Weights of a small transformer language model: tied embeddings, 274M tokens.
MLP neurons of a small language model. Each row is named by its layer, matrix (up: input weights) and neuron, and shows model dimensions 0-191. Each number is 128 + 24 x the weight over its row's rms, rounded and kept within 0 to 255. Numbers have three digits each.
A block is one neuron, or neurons of one layer that tend to fire together. After each block is what it responds to, as a language model described it from the Wikipedia text at the highest values.

L5.up162:156161145096121145123133116154107141154147126081109120118101113160134144136097117119146136136106141128123114133141153161103158115128114146133115154144114174091129113082125107105128154090111091124108150080145106108151177144171150159152166123129156147133090140061106120139123098108129124118146156089101089137123151125191105134117120159096171102127128167108098100091107133167136159135090161111090127151114147105116109092135096119109128138150112126147139137147148117097138114112123119143122175134146150169109152122130108167153152089089118142125087140094107126135172161072138151140
L5.up272:150165142140144145140183137158146117134127149115116159153130137143115099114152122128151094121093112132131133152145142143086124113134113141148102143169131137094084154114093112160115110130098162113090137131133145118112097123148158141100127126128100107114123106082149159113171110103131150110125171139146109133117089124081106129131139111167105151113141078170112139116164113149149140118097117154103120123097151123168127124110123092134145119110186131118108144133164178106095106144144139162148136135107149128138183110140083155086092122140116157139141127087058120134109177075107177122
L5.up389:134092094126115091104129113132124104132096111137140100106151147156151172075136173129146133119125089159113104067115134152164107132143138146114109101101127146133132133094100144155173157139150105089113089134113118137131121137114106097131124108098126104138131146161134102097096091142078134140088154112170176130128097108139120137130144076149097111141164068135130102119095116140106138125107120125127151104152089089168121139100154173140197108113175125120143089110125127112126129111119142150099086090171139166112140131155105112092118129094119127120124125136122148124097110154132154123
L5.up420:086133130132129127151110080149165155058151112097098112121144149150164104112131143121120158108111129125103103142139147098119119123179083120123145144125152134113135113125106079108138146171134135124130072141158130115161097148117144130096094112115143120132158100157106147113114134119156147125153102107111128118070180151119116140145142141121091162128127121108074102080142119115130115165092145121127151099136149113094141096154114147087094100086103144118096097093120138154138128116129090161136122086109084107071118110113136128144136113148090128111148102163111110109160093092142146111
L5.up510:131113139147131103136162102075112096167135096173154172120163144132155112109123170088101164107120088131145100120150147102149114144117130134117093129133150152149131131129115144090114125131144144142137112134129169156175183158093107097157095119103114160148123116099121110162115135140148142133104124070149135109140127143116068095104116108136173135134151134107102158120108154151108134149106108120101113148178141117153103094089151159124107124176114131126131121114117147175132115087109094111162115138100128129109146093140120138151094156113159157141109167162065138117144142133131160122
L5.up585:133153156128092133097131135126111140149125125119106100182125121115127121166126160140118123139097098167089129103097189121158116107158066134161119085118092134113141081104121146127127141140097120112093150107180142141099089122146176122106128102134140156124104096115096147090107131129129143149127125153091145116133156100151140119159078169153117153130169150086103111102149174116129130117088121135164101144155145121120118116118120085137100121142130131111095118111088122129122097100168161169133091113157127096111117135090123134133121133156105131143161147127130077187126154145154113113
L5.up609:148128139136154116132149132146166149141126155129150090120153151122120156074139174110076108132115128132152110103135143160168114107083104143163123141155094126141141103106074157145124102142104104106100152168164143136137135104142133126152154139157149125143170125090145133161076151156127155127118144143137123172154132185108119082150119107153136103140100130116134118128151117169112123083103158131122129158117144095138150134138159167157124135110105150157119117082152157130143132129139137158106139149126145154129126145141128103100115097050108083106150105088104091085146147117146135085
L5.up623:132126097087136132129139131149161100103140137102111103125098127091175121121134177104085197092099108128091130141106147105166170113119125094133139159113128139133123091111136192178167121119116159125147078112106173126109151107113149150124119154138178120114153131114117143118216092129101151114144117124115147132086130120105131172132120123118147138121110088138166121146152111078112131092127111105131088154135097085116152128124106145140128129148117133118136106124097120141093108110145129165136168099132132143092136101105114105129156092121112157140161146132129131137119156118133163159
Responds to: Wikipedia section-heading start. The first = of a == section heading after a blank line in Wikipedia text, e.g. ==Career statistics==, ===Gallery; weaker on line breaks and periods ending sections or table rows.

L7.up98:150147089163112145126128099117144119125144148112148153100118143133136137125088111112154155080171123124125120139169143123114107110152179114127127109126146127105125161139106155118153137151112149120129105089146150134153140155096143091158160133173138167120084151113166100193105139145129090120082110083108095132092133128150116171101122111171128105099106108149115119152123156149110112140121099106125129172119149107111077082126143155099078127179161096158100140153123156123139119108105115154134126147098141117168125110127126164114125121155107161109126114141087197122136146145144133155
Responds to: Before a person's name. Separators and titles directly before an expected personal name in lists and tables, such as a pipe cell divider, colon, comma, Minister or President; sometimes digits inside years or ISBNs.

L7.up316:134086125131148149121107137118130117135050123127094120141140135092158120144112112113124158137054157202129139108113157140146087117140139126094100180141152085127129168123113135141125121118099123096113147154131102167111123167104106115101132144111124148131156125141131146141102147118139125095151145146085157170101143124114115111169135142122127138108147143094119152107133128124151046131102113101138115124120135136135130129107126140094129137113146101098112106144149131120167154146112112121151129124144097123132139145181088123135141109087111184137110118169073183173146105137164142148
Responds to: Heading-closing punctuation. Fires on the opening parenthesis or closing = signs right after a section-heading title, as in Early life==, Lavrio (2018–2019), Career ==; weaker on parentheses in table headers and name lists.

L5.up19:128140186102144116157101093085104100157162081138102115169123096104106167140128128149107109078122126107121138119155127107095091124138136137139132135121131166105105149134122091195105146103123117135115144178119100150142117163111104159145158152133121078127135130116086125126114080143123112171156099091128104139116117119145126130096117105130098169145095102151151148122122111125149100120122156116164111143149147138118124160109148093114133083138137105115100072119127140155161170133165099095118166090149108130125151110107084153169105128126099142113102126136148137133161096103139090121
L5.up109:112141125149114091133105105135137150124093121096107125116123105151144131166084117081146139139165142119076121176159115123125143073130169159109123160134049139147118148167119159123170153116093126151144176145133157133112096160115098106111168081181092123155109128113117121135110099134110142162115157118089108113128124108111176125160126148121126134126103141130126147171132141119100157100116123128103122141141153102110115146161114129135157111150161146124138125131125138169132115101088107148115144128148132146121174100120117128096088158150094083122161110122151135155166138075119097132
L5.up364:144063138173122122114121086121102102123124120133129114109093129141120178135118099140128126116137143149085134128151110104138176148141157103138121122106119137157122136171152140104118192134129160127108087116097128153146121135160142114157123174129094109137126126074112139129136134148128103153132113050142116149090080125129112126181105105121115095103123103158108131132153129150135164145106158127137143102097188121101142106157155144120174110108110115117094128148107120115133123130146103103097107128095125142134168094137132125114133138098121131138158157194152077148174148093102115142
L5.up379:089123145121133156124105120108146114160154096093133142134143137095104153131143111147150136070130128085090170088125112096138133107089119113113107129121128125157185194142109138127150128163175191134128139157146128140178166088146091141134127095132110134162116130093136069143149116170150111184132084124145125076118105136122131110112108116117115129106131091125128157135114114118056145135141128147095122108135103125102098121130123100137148095138116169101099117104145153142123142099131125115083116126131136116136126133099124102125139137110083107161116149125106095150153157144131173130
L5.up463:099118089131138115121087134139168090097129130125115092110129140172139142150105150116106120122122144151135112137141133160100128158111151143108117148113157152129137141105103125163147118107121147161106138106142132113198143142155153128145135155147100159152157189064117123143147101127101128154101143120138101099135161090115106145137129162119152092163116149097149115167120161150122161186135145127118141124146125180128117138124119145120166096151118111125124159084118121116120122134099095149124138096102155081145191118139108189115117113135087122091162156120153089137173128152093119116
L5.up598:113153117166137107119151154118113126107149127093141079118106160115128170129129122070075146121100135138097103134134130124120155146134128139135138133081130150175131185124147109117121171138108157143094129151120137121166153125148104096099092156120134114146120117118118099110086104156100124147145131124163124145140178119118129114113126132147139105095137126131089130165131128069116145079112121159116115129138133170067081165152098135102106138103144140189148106112128109142121122105146122094077182126165154113091149090141144131159169110118134115136124144115165100112165163134135140111
L5.up614:112132118094101134110138116109160124125071086118145157135126097124163105135126112110121125154095162150146115178111140138121151131131110116144140144134095139123147130156102142166103134126142101167122094179148115128118122132139112126123168117098139151095159114108088102144120150166107150174118084135119111119144132135076142142143097139121142105106123107102137146172055159060102126089131108145141134128114181145104182127118131155152146122111128128121137151123157129110128115162126136187142094069107148125162117123134105135090132145123129134119160133175106123111155069088124142106
L5.up763:156156114156091128120101085128110188115137103133093078094143122113142101110121124167146144108138133116106097140124130132126158125128186130112131116100151125155156107145127150077181128089105147120139146117142108123175077136129121146103082157133108115127129148133133112087124111098131162153106139120142101130124131095106126157081119105115149110148133139067131124131134096146142133142113156114138124143166190143118122093106130102076108136105133155079094144106145169131156098113107089129130108154150120160093122103133145069135102105154152131158133129120132175100159110100124119130
Responds to: Verb slot after subject. Fires on the first token of the predicate right after a subject (name, pronoun, who), mostly auxiliaries: has, had, have, or verb stems like emer(ged), not(iced).

L6.up190:113177127127139147136139135101115144151115107135100123144127097140102147141106146067156136132133188153103089139147131146171109149147145131116096095160126126100138129140152126139157124132124108148128127103124157122117127108102155115133148148168158128118125133133076132158114152123145122139127109119134141086096110113160124157160084108138116107137104088115157190126186141151132120129167191125109088120187122091134134125135134135143164128126160136118114158109143128098130095164130124158131134061121173103116156055120180088140124117094130152121117118127134138117164104148108090124
L6.up197:125139128103114127150157135138113152150168172120131089179106145124084141148137113118154123128154158085141155120099123115141102151147078116112149169140120117129086094150169126146122120115116128124136119129144165095115122085116098122110134107149170142086126121131143113150176123138095081134153130128170100123135136113144136121131134159153137122128128123100139143181140141111142109120241114084163118117121134149132124136126144091096133128124134152083154117116155142128145141124211149145106178116138147149130155109110155112146127160139111150076139120129123147128103117150140176124
L6.up218:134138123178124124135155145094125147119136157137107117209155070125115098087142113132129140135164151142123107113149158162138137113146158164125111118139106124140125148100116189091136174136160168131131111144082110140125161138103141166075113127151150100129120110151107092123110143149153075149134152121138114119129172165158110083111112156135113139129105098093118143119150147143154144156116157124108150150143126146126111106129176109132112122097139126108118131148113109146134182105118145157134109126136177098084147104139128113148150153130210139139130107135131114155099172131114143100
L6.up223:137169139098140121150129123138085148139127130093136164120109157109093127099120092151114118110117086085128097144140115148147099149147160158090132115129076143132120138177102128096122153155118102123167131139173085133092167104087129172127138109113097166074129147115092108135151121160085104118117138112103151088114129131115153137156109158118131060152061125134101107153116126109126153123122122145127126128163108111165156125169100194112107099091123094119118145141128143116119153125134127168127131121097161125133121145101092155097112116119166102120115123118109129094144118102108134121
L6.up341:148123179128107147130103168126091130119107125089152102158153147185094122117157113117159161099167170097113098097144116162085170153073151139148127117119093127142125110125078135121123159136115132126113157117101109109102144139166141175132140122144140142148136176113138131150142146128145127139141127144088134123116127109103156118112120116153128119113096161094142147173140113114122168103139105123144117167166134132158115145124121166112090107146119138156107161120103136109126126093103110157097101133184146149081169109139128091140146132109131162080106086100182126121133106112144167132
L6.up647:122148111146148142142134150115106121140140114139180122152102168116126146134093143091099151154115172122173143098150104113124149067132176117135148126155134136110104188166138133120121131150180088146130151095142157102117192129106160148148147140143108080123091132119119109070145132105066134146100125134110147132107101115121133116139136131154129068128123126162094141124178125129147176127122126152134134126121135111127134092078098150125127127139121094124153121116135110085123140121113150139116090138150165154142122088124101086121127118104120079187132120136121123119125132105147071123
L6.up653:163148100092137106158135138133148154157152121098123148147128166153123180107136144139133110102153086076188107121124114143142106108105142154136118083134123095105123097113108144116124149165145125136152125111119127121105130092122148110161125177160137130152095082102104143134108114142166102117172130065111163114155135155097157107119072133133157122131133136152132138105113125145125144088181090139126129117131142129119188146122179105115142158115120117155131131160138102100116110137146148141130094167135157155160145085157095094121132098144144121080104127087101125131098121143125143166
L6.up739:136125158125124132161124115153175103128113137132119090127178123133139102168093097114159118136071111159126182132120171076108146117157092143153122116117120117144128145126118138119155108141095138124138109114152117152144161188125154115092153149137118192123147161104135102135136138063151113093141122125134120109131136102098106118127110132130159129120062136113142133125130153093133102097149112174160107110148158088123139120134118111130113115142121121173093152097135145172158118118135137125113174134141145109164163099111117128138124110122163089166190126107139172117117154129146167153
Responds to: Table separator hyphens. Hyphens inside markdown table divider rows like |---|---|, below header rows; weakly, hyphenated names (Jean-Paul) and split word pieces (sl, jo, dec).

L7.up395:158170104181165146148127108080137071079113107134122148137101138104115157098140151095164130143155134132163143161139135143121120129112105094180110139148114117126088112157114186095153150176135133080118129128157098117126108170142131104122130119123106121100100143120119110131152062137138166124143141141168112110141116104108139156128125122107122118123125162103102113172164080144129118141119105141122122123162141111138149124124112117107127111149144160175100145124115140110108132056134114143124102135113136160083152111185125103156101116117140121117139098168127133113181121157150129160
Responds to: Year numbers in citations. Year tokens, or a year's final two digits, in references, tables and date ranges, often after ( or |, e.g. (2008), 1996, 19|37.

L6.up42:086141094105153145155111110111159121146132145125171171135099122135172121142114134112135157077098085142096133130139151128125151123140111133138135085152140164140127081187126126134140158133128165147123190155150124173123096161114117093104133101144119121129137083106139126137078091163123172111118163156113128112106173108136117094141131106157175147158152142153112127158180149158130168125085161153133119132165128145148126123121126138137123133154138150137156120167153125112140098152128122135115145088148117167074110132129125121168115159105068141156120137102139135145132136090128123157
L6.up66:108128136073090116128143122173155155136124100086164186147136103121120167154094153119141119116113100114151113124159153161132151124129116117124122138124123173167104130152114183124142128101087124125100139091141169112121137131107153114055123143124156113117139111141148095155131129124130135117135136116072112076093114098108140118157129155144137116117154130097129141097150117146141150118066140149134126151151114127145106102111085123140096120172126119178165114137130151108150146097110088156131127116087093115148120115138133124181069111103119141186148093129099155129140128131136128106
L6.up148:154135120134131116123150088126173125134104129107112111137152101122142141146121120128134124101126127124139153090148164136123088133135129071136131118133103113142151110135155092126168131149101126141080105148154116082126132157126085119094087138093130106115130103157152126140136093125188141145140150096148163150094108171143136117131146135148166128128116124102126093103135137137148137127058154118121124094131199163163118090147163117128140125162101158171119156173173149141104110127163140128140163149179095109159149111154121147139132106094146079097121115136134139162123093151171153125
L6.up259:137163100141101125145151147135152135135192155136130119111123085130116119128192144168139142131114104118115088111120161122123096140141165109103121111145140116138111083127090104125128126136153089108130154126125169101085120121148139164127144153114149150130141148140123133131143167108128136151106127115122103131086126076126103110125091153108109127128143078115105141125121189094122144131090097175149114129127112151149139145115134114090144113119136103104116117127100098107141146092114142141121143142154096144113127116124081133167139116112083151132140091186066106055126122095130157064
L6.up418:097128138144077129157140103156130111130154102080139123133129140158152129143180195127109129116123131169105094101134135101133091072150110085107136165144128163112137164143148133120144114122111143129164114124123139120141096114133134145067129143145159099103117136122132112104087100167101118106184132107133125131117118125143101116151163107122107118121102129153158104151118138124123160107119122125134130066128142073104105168117104145112159170086068160164143111155117139148110110132160112144117108140144115148116139110122078102099114083114101168111132124110178138125150154146101118146
L6.up429:124141101114137110123094137152174101119127170127128158164111110142175105145136113126130100128099150130122133113121127136089090140118152171107113161133133131084137117123166122147139131162066087122152126170084134069116125131106096109131109114106128165084116079137135114130165115109133140091138182134127122144123134098092093141108080140127148111090116136109090124150133110140175144159060129149090091148146147098152122133102149148139164138161111158127130075129084116145155085113103144107132131127145115109106148115119137148118090123109140131152111142110108160114144129153109130077
L6.up612:137139092129120163145152130167133093135089118099116151074137157115117134179100126149137116119132143124102096074150146134106125118102129112116131144127190112105117121141165089148159088126118128133098118153151171133133129130139136139140139135103141146138082138135146115155150103153089146057127122143091123152109104121138095139099094101150155081150115123139143132149106144109144149145066097151126089122140133141160122117089101114091103157112129105109157082130104140100133152105161155136075127113123138128107144111155095112171109091100129150091161131159118115110155146161145121085
L6.up705:131138113163137132117096131108106105122164097136151104169154091156117127142132178133154127104122119141108132106111154139120122131117143093121139144151152156105140128132161139136111109093106106154122148107091127101164148075123105130136105165083168181114132155111121146136110098104159128166140142101116148122149128144103100143134142148123151122153133100137122101100134154129117156075099127142120132116150122110080195112104133110101147152129104134139153153179148101115165110103100147138142117128153144150077179116136090130118073136147081090160143177155123189142153121142111160129
Responds to: Section heading start. The first = of a wiki section heading after a blank line, such as ==Early life== or ===Film===, and sometimes the paragraph break before it.

L5.up332:130117100106146126126161157175103094118153160166139108128164128106188144121091134131121097146138129123123116160110150154153097091096145111125124143091165133109166139104100152147104156109141115128147092164117106090137151165107108118146132161122136166108103077139126118123152180145105123125123117141127122128086156127153167096107142128119125099153096159170128149142169111111116105158150133142137079162121153136145132156082137167122143122190146092114114138125134163114134154089163144153104171093129102116111146146115135115137115115143129145131133103157084077125161104098117139166
L5.up380:111161130121105149100148079108147134121135185109165100121156164122154110148091066113185162106143157163138129098115141145142157120104117117118118164132189107138169093117110149122112095118140146153119084107124076091087131122121095098107136100133131138111121134145138186125181125088113132109109099149128142144139110124106142131133148138131140115113128149071129137111144133115127108086122153158154118160102140147113149087113096100087140125113150130135132121137138113131136117123122148092082136161115101120146159112120114140150188113097152125147127069122081111151125112147141108134
L5.up428:143117123176146130118156095132102102129119157129115131141119164128126139095128121113167179094129145157127123121083170130121074096117114118137102151155153110140130174124125115113119108128153147164159148153100152122159115115113141101111131072147100101102132140090125113079135120148132173160092116174145132103104088154155175112102097111142116131125103132126099137143109099150146078113134123090128170104107080111133093137114183086135160140128111130121111161131133096096146144129142140125103105101106140118116140114163160062127170151088122109132120110126153137155146111169126120102
L5.up584:143118115121106138135152124124135140166105162114127156137141122133167129149157082137111117103145111140103150084157145159112106114151101116166108160097126136098109164129122133124114167113100123138161109130167125119099127076145127099057131145111146129142121118138107116119153138105112126194153116077122164159126098092111160119126097085107129165147115091119155147137104116138111090116114164107109145120123141158095119133145103146124126135130130111129100131124172118191149124103131102171131151145136066107105155091132095129128179088151120110151079090107128143124130140106117106179
L5.up641:124149151151083139137138097116112177144143176177162127103115108133124134106107131122134127112124163126082131133135132116126099119144115152127076137183139152144093135119127175139162187125145126135083109171120099130115143123120133207129124140110118171146143160158138079123126108133122150138131137171136088159115089127099105118133124122143119138071115134147150147128125137144163134126140146156139132124137105138139125131090107108130116131171114183115139142122142115124147142087152193126108143119137139168141110146097152134118162101161150140159146122119161113113148151170103054146
L5.up655:120157118142125116149186108160137119148134113162129113065169103105126161122122138127106104140134134091171151126136134118139082141139120124118135140133187139122160169169118125156112144129099148152180113112129115094097156151180096148103110090081152138093121131095120080085138137141157114158110131135131117162099125110119130124158158107127129126135118112117156115115134096147124125121142095130101151164105162139131107120119095140112120124101168135141107137152137164113144078130140162152135076136154134119148108159170132130153122115103140153081132093143136186162172135147133074129
L5.up670:114121084140127118132177124134095164126126165159064111099148092135170097097095118133130171141055163127088132143134144126112114084146137161112123110151091161163094114156139135104142103154106119183130125155127140109127133141143137150134129137123125147106177085138106110078130158133100138143130119146131104099113115147108108136126167114136152104093126126136094148121102135139182143133154127116168143167157116158142132121145151151106140129152132096131112155151132111152158098121132152104171120129157135153123108088088133130162142092098143136101158121138147109184171144152105145136
L5.up683:130121101125128148146126110143114138101174177176160138112145143085160123109108111127123096112134132154111121130117129132142102134118097171139118161118185118161084067125137165135163126132114143179113107118130118144102122117080097103157140142132133116118104118173156087150149113148184142084131144119113118172135123109168130149121139137086134114126109149129119159165108117117111118141126096105169141105117143091134136084144074113115075156151097125149084113153142103141167114125130124119132128143147142177103134131159114141162093136080124135129155090153127147162136123121137073143
Responds to: Wiki heading closing equals. The first = of the closing == or === after a wiki section title, as in == Plot =, == Gameplay =, ===Analysis=; rarely verbs like means.

L7.up215:152124102140090155130111138108085175083118125119139108094126159131139158088103154178115105126165164152082128131154137158140130148084118133153137098099120123117105209071127147086158115114173146136170107141171140151134113134125124117150106115107130169090116146131133156125116121127130162145108138138109112112086127176105114151152124133114149107057152142129130122095135173110077162116103079093076122111126122117096131102157106119175132072106119130127133127139120127121098097126134124155129120138133137110114154114119125147116159139126120110124128142107124128182116134127126116120
Responds to: Auxiliary has/had after subjects. Mostly has or had right after a subject noun phrase (MicrobesOnline has, his mother had, "had already"), plus of after one/last, and middle pieces of numbers or surnames in tables and lists.